config.yaml
n_head: 5
head_dim: 64
norm: "layernorm"
bias: "none"
tie_embeddings: true
init: "normal"
init_std_o: 0.00465
lr_mult_qkv: 0.5
grad_clip: 1.0
decay_fraction: 0.595
steps: 5044
dataset: "wikipedia_en"
MLP neurons of a small language model. Each row is named by its layer, matrix (up: input weights) and neuron, and shows model dimensions 160-255. Each number is 128 + 32 x the weight over its row's rms, rounded and kept within 0 to 255. Numbers have three digits each.
Before each neuron's rows, "fires on" lists the tokens most often at its 100 highest values on Wikipedia text that the model never trained on.

fires on: " of", ":", ",", " as", " by"
L2.up24:130148125145129165153154132150166154154111112129132158150084116143112139130126106115113159170083111114147127109143090116144161188168052058125151119146082116115126128104068130177098130113142147151181179146176058130059146088139147142169062127122093106157113104101159129105131196161072185128

fires on: " of", "l", " under", ","
L3.up718:166095100187125138143145096125084124126134123150130180116055106111123132157111098133154130163132088109116153148169133092152128091141114167127137092143174147098170153136128132057096165149113172141149163133140137077109131144117086124124122177150137097142186173153176123152114142153096101123

fires on: " of", " a", ",", " in", ":"
L3.up726:101123097108150093106161154154150138072138108165148100120102065141077170175118098094168191176053131115084153187117104121092117141147095117055110154085128130080159127145156095134131138135095182159112147165155090136122110152060147138127143159210090093129162104139147109136081113127090083158

fires on: "–", "/", "-"
L2.up101:135059131139073151166171109098138087158185088116136134108145198164137090151163114099190138178099130107130126149123081153116060123133135120083154173129165083162111213144170132108143126086157170112130118187117094140188149107136130110157152089112090174144177080090123181126140111148049105150

fires on: "-", " on", " of", " and", "ate"
L6.up81:151128149102181162151109097143193121158084127104097153086070093130117172104178166193146130200077152093183130109155142169088141116126105137114158082129110141122140090163164125137129096107082105157148155172080123181189147147170156112123164167149135140067137113140156119183174073076116046110

fires on: " of", ",", " the", " |", "of", ":"
L6.up1142:099125113106146121153134177175150142147114142136157072126131137139128064097074122080128171116161167137101164151118092140140108137080150192184099109137111126154156113127155153144152149096168140146086102143136167089094133106134169123109121167180123073140093109085159098088098148110153141169

fires on: " in", " from", ".", " ===", " mid"
L6.up728:094144133157141134096155088123095110109176138127126174077135136107131173148172152138130128076142125102153157180143116130126208126090201168114153124145107117186168141174145101079116083171098138161085081094087113156095124156156119138135143186197111099126126224169096126186163147147135102150

fires on: " were", " |", " are", " was", " include", " came"
L2.up558:140107168144128138120123089165140093153157171157204145104161119171162102124186124090115073117185127077119131119141143116130177146099133091163140147196176092125039098079093088155168145158115118097126097207084123100102082157210126120106147049121133059121160117064175174119138136105068109088

fires on: " of", " to", ":", " as", " from", " including"
L3.up180:131122110128046144129105171154108065119147103113116142048163097091042184105134084108148090101167137128095100103121109145136142152112138125127119097117100107154143112167089092091169151074120084135106114158179152079152132122183177121177139108172114130161170113173087130166125073126129169121

fires on: " |", " A", " I", "y", " My"
L2.up265:108113100128114141145120102120120129123169143138159112118168082111195115126144127159185085082124135123179112181085133061175112164132141133150082114113065107090139147193162143045150092113167143124125104197104152142125095114108174132070095153157123190127123176087152136144111095080106142109

fires on: "\n", "M"
L3.up397:153128128129097134126154093158153121139140067156194136142179157210113178085135093136143153086118125133149109104067068143166097160164122147121097191115088149144091127110130161143075144141092102176098132138137154150146144089099117101066117143088086115173100107109143155100111133133143085125

fires on: " in", " under", " down"
L2.up1252:159132109090160166078100050082091105084133149127087112095103046127146152142151146143133050166100146135104089111066142162104111110117166167142144156128103126131132147149094167152132104096129156132105159141097048116126088134136131165035125093147136150107139148151159144149141087162157147111

fires on: ",", " with", " of", ".", " ar", " into"
L3.up947:126113129167131125082138054190174120075166116148082164129108124181111111160101123113103127210129133127138117153124108095140124186129131130119114083135118122115163092130109140145116077191146108130102128102135110158141154106096121097128092166129181109092130206117132167228076195111137081104

fires on: " of", "a", " ", "ly", "y", " for"
L3.up982:142146139135116148150145131133089141157132184155154209113165097122160126117156104171119116121144133136099171124105170114171165154086195111172140095096228151106142080145156130096116118163165104180109175151110213107128093170126055123062150109104143127105128121122187110183167149119128166137

fires on: " to", " at", " in", " from", " Education", " ="
L2.up830:147147146123142143150145168095051142108138110071094104128151138117079206121136134083145118090101092172124116155187112061156145154084166133132123088097115086145145078138127126135059106105129125163096118081140137114093131148150137144097098106118108149154179109135095151089166121144121120122

fires on: " |", "-", " the", ",", "th"
L6.up708:124130147131140087147068082186095112105127131111099114107122115098078126125106161082144163139103125117116151120107121142158127123135116167228149182142141158113085118109162123099156214145073150137116119127193218086108133152138131157156100108127073187142099113097135128111110141108099131199

fires on: " to", ":", " |", " of", ")", " in"
L3.up1258:175064093096114098089137123157109124124126073148128048144119097078135080127144156138171138114096071067183080136084140099147128129059096104097128133087075095153122144182101174145151160120161088129160087069181129161138152149141142104163175165078119083140119098163143122098112127178189156043

fires on: " |", "%", ":", " km", "′", " north"
L6.up861:111141181125090134117126057215126114082097109086127177092081131113114112129146118161125109153193135154117109148150144131187097145094084117073122119134131139100056097170173098175099158191130196163154115114170193134132109155159145092167118125173127115169134106141103136163129134061151115110

fires on: ".", "ax", "akh", "ade", "s", "-"
L3.up445:149066085107091099158117113112100110132142124158104124157156108131132213089134137153092172115098093131104125140118149105178118201119173095135112144162182103128149165189127161073114120160083079151089108101143128187102202118130144079126078227208109093100085153128116086119107125122126215107

fires on: " |", " of", " to", " his", ",", " him"
L2.up742:138148132104033152097071148171142124046139122116096122167150097131150095153100145174138116136116150168169185074131164142103138147134108135186214109160130058191093093172150076164098120120116137125141138084079075155160136116131087131121224142166164135128141124099148139148098097150138130117

fires on: " |"
L3.up1272:121160121139106124054148086170155143134162093125088131172179158160142124167150134123090202102134185116131066119131095102110100100127099121133084146172139147128105160119074105159139128119162170158158100128092088126160174088154094133069150118125152074143097126121134122132125166169115098102

fires on: "-", " of", " such", " place"
L2.up715:114162104141143172110089124156163155114080113111179135109163122150138184145136076140133157160081090131165156106089076133133135166099112100131150086115114091111074080134094102118117177161115101145119119098154143033084130108175095044116097075088098121118158086135159188125098137117178121152

fires on: "ate", " I", "en", "ize", ":", " of"
L2.up75:148083102164048186135163105120075131105135141124131089093158122143125165129134117178154142122189159108140183109111153129102148170115120169175083193032125121154154082150126110129065191136129099113074116103124163080142163092092131054152153158135152120124140091091110085122159038113108138084

fires on: " of", ",", " in", " a", "-"
L6.up974:122124118154166082158100128121118166128156114104102121127068121091104149077164094122146162111154119073118139131168075130123106172069085115169136171096125146140131198137212108126131121088145127145095117167113137138115119127141118135108124117166099051153186139119151106092090126111103164198

fires on: " for", " to", ")", " in", " |"
L2.up27:151126112118117118156101143102110162090112081122098108085164206128130124114131113161188143167174146195134145152134135136150141140098062089082081075186145068078152096069106130142126056126157180109083131113157095140134125139142061151186172109123125151141144145118123156102192086213114108183

fires on: ".", "–", " games", "/", "'", " |"
L2.up579:127139089112121123153133105155116090138137158113130118150065085120125118077113141141080132085134149077114159118096046079100105184098124089150172138143134141118113106145144120108093147153083117176163143079120107108103104134096142158117117133149156130117123182128167139114122087171138178106

fires on: " (", " of", ":", "\n", "-"
L3.up902:111154114116066127081082176170103100148131165120150111115138074146063100190189136147163124092127179117143122127147142097202184133146083133137118111124153130165119167113159124161133072100096129115149193152099134170134203152130112138150170104149120150116162097108105114130076152200166178148

fires on: " of", " The", ".", " for", " in"
L2.up426:147104122091104084152100070168134102099161128126067162119195115133151134100173172122136141140137125173095178196162135098199198168086117088085117111169104098171131093135132140093156122125090175113060108147099119096133112130149128147128078076125095067110110146119140194103192138111167145119

fires on: " as", " with", " and", " role"
L2.up41:106109127142176149154130128172105155111133118097168134124139102146131182152162110052104100115094156099128104135122127145052132149084128104160171177151108110121114145127152167116134154112059074160138144061167174141143107047145049110176121099091162150098101098086115087171138142114096108154

fires on: " of", "ed", "ham", "y", "l", "ing"
L3.up344:152102174093086099130104138171112076155113136164106126148123152158158122107128156171145110143112134094194108152143138120131104105186122133139143071195155086085126120149070064146080112160125131130128161070074095148137103117151119098158098129150115153169135063139144092172175108122136105177

fires on: " -", ")", " –", "z", ":"
L2.up1231:075104147210143148150117129127144131104039125160119082105162084136154083116060130132175186141105125170069179147139166112156138095170094127140143138127139132167171128170165106128133145131188060162132163138071102097150064073112137162162129061168130119109142124187118148179101107158122078162

fires on: " |", "b", "f", ":", " 6"
L2.up1229:152126153109164127119200158096140139116089100167176160183106131120228210109113157115121142126185179116114098164111111147113125167132122132187149084119127146137114113136129076059082087150174093108138205128151059171109110079083132125145119184109132157125112095099154107138138103145165111123

fires on: " to", " on", ":", " at", " in"
L2.up163:133185121147193135122165138080076096123132110115128116124181133155087153162168121169143086149155161089131145102168189116129100161104128121164107100196110072112141149106053078174100096116159122119128167087141110138107154155179119115149141116128131109143130146184129113051148160099168117133

fires on: " of", " to", ":", " and", " for"
L3.up422:101095141106090140104178093139124109103167086146133089120146099088166140153191130114101085114115125135075220187092057074183167068091119184120160179078153144165084123087131142110109126238111161167119134142091187070199164100138125131098198141130102113114157167113155074164069126093098068117

fires on: " is", " are", " has", " |", "u", " have"
L6.up684:104141165101134088101138074120110155138136109112088152135148143094123127169121132128107056106131138107159103151164069156122143169074112101145222148150140137110077069106179080114143063106087136170173170111112076135082094098132194115134125098121054169146084121126076131089190044146147089104

fires on: " |", "'", "\""
L3.up512:150167106099135179069085109090157161064139102108052123096166092184104145140145168116097085138081121152146100132085127130166096194136169160136119115129122134074122131149109204102082109124155172141133122078138159089116160157111098171130132147100130154154163132125145119097097076145154113152

fires on: " |", " –", " W", " team", ":"
L3.up392:115060064114152127140169093181095144137125133114166153076108149142152111100143183122149134132174107139144137158163092120154152164061096130137164163190114150071156087133171078118124145131191128115183136186133149124150138095172106125223054185164131164207176085100128130179195115030160127084

fires on: " its", " with", " |", "'s", " Its"
L2.up933:126133141079159122121151096136113113091131118139137145116084152156103045041167112124174112112103097174074066116162139112085156155068108167137173158159090100140127133176138137123105137077092132142155166124149133071151163101119211132182149121120132147152157122159150093134132185210167161160

fires on: " of", ":", "2", " (", ".", "a"
L3.up26:159143124131124123118131150149136097123146164153163120164108118136127112078130066019163176164129158091123155191049097127123103126086142110168147079097094087107130089148129073121140146178125163192130138131084063127162128132083143094129173091111154151167124175093153132117097116105125099106

fires on: " the", " as", " renamed", " name", " called"
L6.up97:165084128153149097091095074161076136176097160142145117129094092110113174110122141132143110108165175150107142203125154099151103072128117113118105125163120143166149192124121175166132102170097127125124152092106091066140145174119167168117102081134192158110153120135150174124143143091164137152

fires on: " |", " and", "|"
L6.up12:117121132115117145145146085071110106071144103183158154130117130175077156157168140134134142108074131180126115108158053167117116143115178126165128112135129156127109164102106137158163134130135156114131098157144146180145138146076187134123178071144090150093200133088119163136147134161117088144

fires on: " |", ":", ";", " -", "and", "18"
L3.up298:182103137160078096137112103130069127009130129138144126082196171114110166151106075129134122150088158185091193154100188144128117142137151107130141162090163149144159127161133060042177056170148043170141146145086096161117130162050102184094145106196127104123101157134113156133122125100130101157

fires on: " as", " named", " renamed", "-", " former", " of"
L6.up673:134105097103126104100108087183091125107137112101124098144098073068122129120151186130107170173150141114124186152085140155122142089141091106156110137128148175176087131164133128121055154164129098178116087103138178098133141134119148082119154162108202107119121075081142150203137204085112144175

fires on: "'s", " life", " the", " human", "ime", "."
L3.up908:174194151117138208147163131071104084129153139149115165148135121148085130114170120124097156104110091121138205125125165123125137168103114113138102118150088093159138121157175191101092085136088113135084156133127165111156151111109152112115202136115106069178157127135135087096172111094118106113

fires on: " to", "I", "t", "et", "pl", ":"
L3.up147:078128168159119112160168135158138165164108158111136091131062134123101071087162135155132101098142122096122147084090124080146159133078159151127120141103109133140040097105111153057147136111114102112127122120188131127105091175112032098151077086149184117097104131110101095187121122118194130098

fires on: ","
L2.up790:148159096156102145154080151136168086114149161119115138168059137160139066113116157175107106170160124076126193093151133164104170167156157096097199094096118116132162108204087120129137089167162089072109106121139110102097123132135107135118147148105174114166150153061148198104090098149122121143

fires on: " |", ":", ",", " 20", " 16", " 12"
L3.up981:083156086106156120110158106169108098080103101131136108086190135126107206068144199156163123084112115153074143122152155099169133163132137105110146129081153138134127128123121130123074110094152131124072175136156129106128140110112114177083136090135123087134112135140144132157101099071163085084

fires on: " of", " for", " (", "ing", "ate"
L2.up566:148139166163150120192104134147088071145124136177067142078110132094115168176170141193204125144117093140136162095107106144171194135068132140087149156079140155109110145191171082143108148089096112169138133152087193172222078155197104087090121110113140142114080129090175095162104088087148064149

fires on: "'s", " his", "ed", " its", " whose"
L6.up813:111080117068108140157144106098127127116164155150152154151167153146157134149077093136148102117099111160135149143062119122124158113111113055105111110128140117102069122175177182115116136108112111147071184161085132145110116114092166123100156144145134084110170141145093103083112149078120155102

fires on: " in", " on", ":", " |"
L6.up888:117110082111106122138129106121172135131141113128104109060149137116121131118139124138127131135139112118111081119088159142133112140111145114074136088112122123124137175148127072059112145080159054150133115091124133134101168094115146154178124135134109114102189183202152144136172090193189143109

fires on: " in", ":", " on", " October"
L2.up18:113080117114135153145155093168146185077117125135090092089148124148062128132128154131108145125120127177103126189137141118133177135133080148129063158177112128099120149134072120135084159080171114124062155135117113170104121156116129159167122086094120070099181138156155137110198107154140100135

fires on: ".", " to", "-", " \"", "ab", " |"
L3.up761:191157203147111167063147112133178112112095129142101057141165082080166123118126072109128151134058170082138107166140159117089107112097206144178125205117150090162107119102160216110105114141147120114140168133129153083119126121069127137124178078119130111138111104124178135122124110176160132098

fires on: " |", "\n"
L6.up474:083106125066068158082141068111153144086131119165143136131183096141115148157090124089096140045113142129165058124132085140134144172083137082123212139172114158111081068117131150115128126152167125130079091123127078082129151185088114148092148127124108139164163138162097148157146078143137130162

fires on: " T", " I", ":", " time", " A"
L2.up1045:192141098105136117133137131164134129128083135174157115053174098139162127108169144179153154103153108063093125098108103139141128112171118152158141099125104142126147155112096144080143119138095111102146092148132116136111106107118127174082110144172129246130133148177158157140144112119108074142

fires on: " of", " (", "'s", ".", " youngest"
L3.up980:145095136156174130150145119095091106106129152158154103165082109129143138169168134112164130131093085128085161178155148061140094142049126118121108115128128128141199130183187119125127075130131101154126137075072155093147140137128192110149093130130097134153157122155113148103102141111127137174

fires on: " to", ":", " on", " album"
L3.up1222:113124148171139116177116128105096127111095113160140071137096119066140139095189124080098094151176079115106148069046127110209159129110111141125094159141160149151063148203097134108129150120128131166134125080107110137083140121171130061111203122174159185116143142099167112170134098074185129133

fires on: ":", ")", "N", "ed", " of"
L2.up998:112109186122094093143101143089149141172154092114134142113082146126149152119130173103160084129075122106078153146118125160138075152125100160124105111190121144165110127163065081113133189093105128134110067108096177149138085097206119132146146172155095115083156086114096109130167093098110146141

fires on: " a", " (", " with", ","
L6.up950:192154128134162209094144068083104186158179051141127105123123108129099117143140173068103088113109119135081176176128114115150119116115122174091113116075126079166134135047074174113152108155127105127131142110133195127107098124105110141129147137107112145078141125077101148165076136112165125139

fires on: " of", ":", "able"
L3.up1059:094162094102090025168113140162144128072140070159155081136106118175130079129097115134150160081117119141146183151121171104199148168161109135157099143128116103104110140164155086125117155073109157093104179109129114111158126144099096135085204092102150165121150165185174109129103111134165113159

fires on: "-", " New", " \"", " Clif"
L6.up919:139156153155142147063154106135169182171125092144159124147129103116196149135189136111147152058085167138100132122215168172133125113163137085098129191128112113121150127093163156106099191133117124103157103111112109158169059119153189112113128129143067135083112111141174104113131117116147124154

fires on: " |", ":", " club", " census", " they", " to"
L3.up142:094094154083127087177178159115141210152084164086091173116092144083121152139164147141109104138167108169105170169134125128128127112142112138141119154134166144139130149163177122064112070136152150179126130076097205105132141131183123097095193059125152139143082161130094097165113106128168191109

fires on: ":", " of", " –", " -", ","
L2.up993:120099135046063118090116194125109119128146098165151135077156048093147094204082134204166111116149138095144086098130180147139077152158133151148116132136157136218117146186139111120142091129138102112112175159143098177122135117114098121107118136139103104100164130154198112156076144145108137164

fires on: " of", " million", ":", "00", " for", " |"
L2.up747:122155103113082136063102106122085108087172063149105112144126097094142135132183160158098167142111100123145145206112157133172116107134153137147082113175099156130168168176181108111095122161145183156122117124111163127130084119150133161149157096173122094104124142109143147124161201180102166194

fires on: "\n"
L3.up1002:151077114138162114124207114130120122112092148116171185140122143164171163089151105159092149106099123137146176127059118138113125163184112146086187141111077119109110133116094090116151115137088105149040143138152139158164116062093078112117090111147090134131144111102085160079110106162096145140

fires on: " number", " of", " total", " group", " line", ":"
L2.up760:178154143154111145112102144120159068079182154132094123118088094082125130123150128111123119125108110144177149171123123121146125138147133089146109132145119114085123108155115114121142076173157166155107165102120145102163144125147168146156156098190144117131121144121153102167121126111108144198

fires on: " to", " he", "-", " of"
L6.up388:098112084187099173133089152109117132167147105096162089183174121136123122188101061121119078145145078144222102113126146081111098134119107143119153111123123116110135124138092184125154117167173117137045094160120099102075134169127066110116112081100111078141098116077131142102108092150145136193

fires on: ".", "-", " on", " at", "el", "ell"
L3.up648:162045171127099112122111104088133155158191136101105138132123089134152195150138133200182125092120146126147152140140071036117142127110128084132089106121123096107094117187075151076024112123113139167108142147159121137151142158161108129156146121140109103139118176150176167101145160130121140092

fires on: " American", "born", ":", "American", "8", " Division"
L3.up1253:132081127144139147169114155163200105106141171067137160106107106089161107104066102136119145138099166127121069118132121117071140153052158105087187073167147046145160110138159112109172097070135136130106162151109198146131097171102141126173092061110134154119180097134091125097098143127151101151

fires on: "'s", ")", " in", ",", ".", "ª"
L3.up667:143079126074117183113187141160116113144160096144090112124161109134098143168103157107190100169180136122104105171131076102099128129070113124121171124091121126093113118185149130145128151143138096138159174122118093095110146183100126139138117103112153172121183101143145171111143151087155112093

fires on: " of", " from", ","
L3.up692:099126117162086163129106100197114080197136168151117129112150121096124154103110063141147118124165140122112179096113073126173139106111123104144110178140135120125061077101102118120154129135074117149134090149139156076135121111129143063155160123181127157198117136122120141165135042092093170140

fires on: ".", " who", "–", " and", " goal", "-"
L2.up1052:168173132089118077119149144152148151126170125074101135091162167119099087136110171161150212149160114110156118091071084101116118194132072124083117087114162114108167139143207085136111143158084133152157114156109135111106123186077096047123141071157155140090152172100130162152145101131144074149

fires on: "-", " |", " G", " F", "G"
L6.up1125:170076158151130188096145102145081140160113119164132134137167147150135126170173137113134100172146128099137084176098110072144158115127151115083155102118201150185068133186161130101183147168130130137170063122107150091164125136102089154148107144097105127179112107125091129136128147103068130121

fires on: ".", " of"
L3.up483:117103091143116199145105134129157078083153057126174146107150103157164121117205093154115189092157124195117151170130132117169144185091112151086080150161109094118119136110103156181135148138045161110111072174060169154148106085060082076124106114163125100163127155127091110097128185111167072078

fires on: " |", " in", "\"", " was"
L2.up369:141078120098129196153135112142122145070144129148122140131089139163116116083095102052094100159167151140139138120178104144165159118138139124143144128174121111088109065145096100161140085188126150108135142128064130134109112177089073113130094114035154085112116134150096165126116147120141084119

fires on: " in", " on", ":", " until"
L6.up541:118099074086144121125118116118153199126092082136047148106141165093088111116176111157105104102117083152103118136110144151097103109077143158075150093131142114123132185119124074104072128113122095135143105054149155174118109111141174172138126117142080127106160121188150111116149072164136095103

fires on: "\n", "-", " his", " of", " their"
L6.up249:136126079207102186113150061107176103133108171172170133147182114113091205122105099129145162133085056123147101103120065107142147162124088106195117082118120129110090112177104081113183148111104121168089144130094082168132080099072159156163136098110138106177153105102129131126098129081119167141

fires on: ",", " (", " the", " when", " came"
L6.up507:142110076092138162103146173123112147139122066236208094126096154113103115127116154143075099118139120146116142199172090071132173109083176175118121129146110119152064167055147078123140064116137126121155139153083106210152107092143143154139127116154101090065080086119156124105042123155111117113

fires on: " in", ".", " a"
L6.up969:171145135161133174177125101092115100126178098104062059121150132173101149130140141109094162146115118129114141113139201085148096193100135144115170111124130139164129161136126144172139084086097140130111111144089108169158095162125137084059152182196102176052106140153165113112135113127121079122

fires on: " in", " such", "'", "'s"
L2.up39:116113096079097120173115130202106111158144205119137116206145045142186148106117180104138179122115081148103122122090102096149132169104105130130174094105166145087082142118108166115145163126067126173158121160114096109112125211125086066088123134148135144113102088129105096094124193056156169118

fires on: "\n"
L2.up462:141132088145129067074127119177172138113115187137141164091106119162128173090125127133140118152096134124143167166029106118135145128171060126132144115078115148126096114121112102060084090173114097157024118113161198146123115101117123055112097131107136088109122117143123187100160093093090104140

fires on: " to", " the", " of", "-"
L2.up1108:137151128148096123123141126127123067112155131102121060203127128096152152095069129103139146072127089148166179139192107072117122099111150161095138150074105133147128128152175114162124143190115147145136153100131134089135043132176108162119158178112117135159107173080103106209084123122119082126

fires on: " was", ".", " of", " led", " |", ":"
L3.up227:156111159118117161114206143132115100148112170146145103142096148150142104129057179123131110095138123156100101139166127123115107176122113160108209168132112090093108118138123119154104079137144120123173160150080101158147124108078151077176143151117191132170124110088111059126123137159135108116

fires on: " |", ",", "s"
L3.up886:139119077134105082133206092133134161098122081101100072108146106133121174095132147117133144153078134167120135146135121100158124147142095143126082115140105160160141131169088114143140041157145153150105163114130150152118163126188088134054095144158164131121032149138146135156122129141119141136

fires on: ".", "s", "'", " of", "er"
L3.up1033:162126122111139159117124098114123127089117174155116159159126128124102109124145145126104116133148102106125161099100100122141121173098173118139147109119064085127140166105114086100091073112042157139120115096098081162137161124115158174075112117085123161085069128209180106118124167140104180176

fires on: "an", "ook", "a", "or", "os", "o"
L3.up364:089181087141118133161081091114181132117138165142153119057120080129127105094103134111186194192116123217110189118136057160101135118128110104098113170223124103143115094141110173109109102121070090164082120117077067109127126108151132140148123134113129159117150170178157098118139179179159084170

fires on: " of", " down", "ing"
L3.up224:189126117069139162114171155147201098144178132169143169158137109096180177152136142193117148147110098106127076111085134140114112147133190161160139149110121140157127130150206155125143144064145130088066139147095114161083092115119099141110123116090092129116083108139102106153140108164122093088

fires on: "-", ")", "–", "O"
L2.up1247:133064123123110170140141053175156190138090174184191169124099121155128105079174126143150105195093121069122117162081135190099108067142147082161111160063101078162119159133096133064138138099117146111142074089096048053141119146137128122131165124100122159118175169114091118174150070160057131165

fires on: " of", ":", " (", " or", "ot"
L2.up934:140103110117104136068142114197073101108161096107136147098140093139122125106132049116138163157174119114170101157105112107130140181111178077141114115071125129144111127155133116096167147182114160173121146156098135070119104150126148102117139089136154134115147138122182157115093175139110101177

fires on: ":", " is", " was", " of", " are", " were"
L3.up1048:176082155149118143085137102169188111162151152127161156114146133157130189090128068092165155105094117089048107186052105130170167129089175150160112181129094121145144137113099079087093064165072124137200112151127127108091098165175154118085089123129139152122123070098146096179132147128119171082

fires on: " of", " the", "-", "."
L6.up757:114105154137170133106137178177130112146091111066151166142133064123045137121141069125100138086153079137181147131130084129087183152024113102136126067152114126123123113132179101155148150127188118178092128071150144096115161134120157091107122114158130128163178153133118119195144119141120109137

fires on: "\n", " also", " |", " and", "\n "
L6.up992:123104146121153091122078170115126078057126110131138112081155154129129126162137145148096120113102027114148089133174088157144150090174146153164156152143096133149145164114072144146146112175093124118094111123123097112136197088121155140151188121134144130164121137156122143173155108155091150132

fires on: " and", " as", ","
L2.up481:166137125132132197190151139135090128096140113106142101128095181143121141141178099114069127095131135106141168123119104095130165195132151174161155152178110118140101142079130184148159105120065119111121120097127121144148158120175124096209105134146178120093105103123118152107155157121111154143

fires on: ",", " .", " ("
L3.up857:146142147148125130104121160153127059165159145189163119158103099120089118137131061172092069098121115146091143084139130098091131171090135083069128170108130107209074125129124123155164084082130123157116137134161120097120149106129096108084142160163111185130143128077129156112134091127126144105

fires on: ",", "–", "'", ")", " NP"
L2.up1235:188103126090056092141070046130147153174168132131153107085131076142093131151096134102128097145100165106103170109133095111164139110175130082121142170092121125133109074157111136104141146150126072160129090153169135101101072107185138099177142113101178139159097163107201177123141178175134161142

fires on: " by", " with", " as", " and", " –", " |"
L3.up603:072110180109108118101113097154125138140097142145146153172113135133094092141139137139113139181104107135117126110073123126133142174131104099148159196162110084102126132113089136148085119093157109151188151074140114126104117057117126161155166167082169161127143097120128110151159133166106090175

fires on: " as", " named", ":", " called", " name", " of"
L3.up457:147072106118178119088167098180090134098148129145115066127131099130129167136167097136088108121144164127187116149120175194136138081128150137145087126131119178231126151154121157146110168145141101113105072109145118131139117152177168121150099121148155172126182091153107166058107142169126118188

fires on: " as", " member", ".", " by", " and", ";"
L3.up852:097092148147076083117168152098108084094187090157087172143170161117099178085151091145081164149164162178098135141111122103086111179136147158171076151104177142130149113107175111120132172154052152139155142117179134150133142184120054121139105092166134169082134136098130125085145121148148174149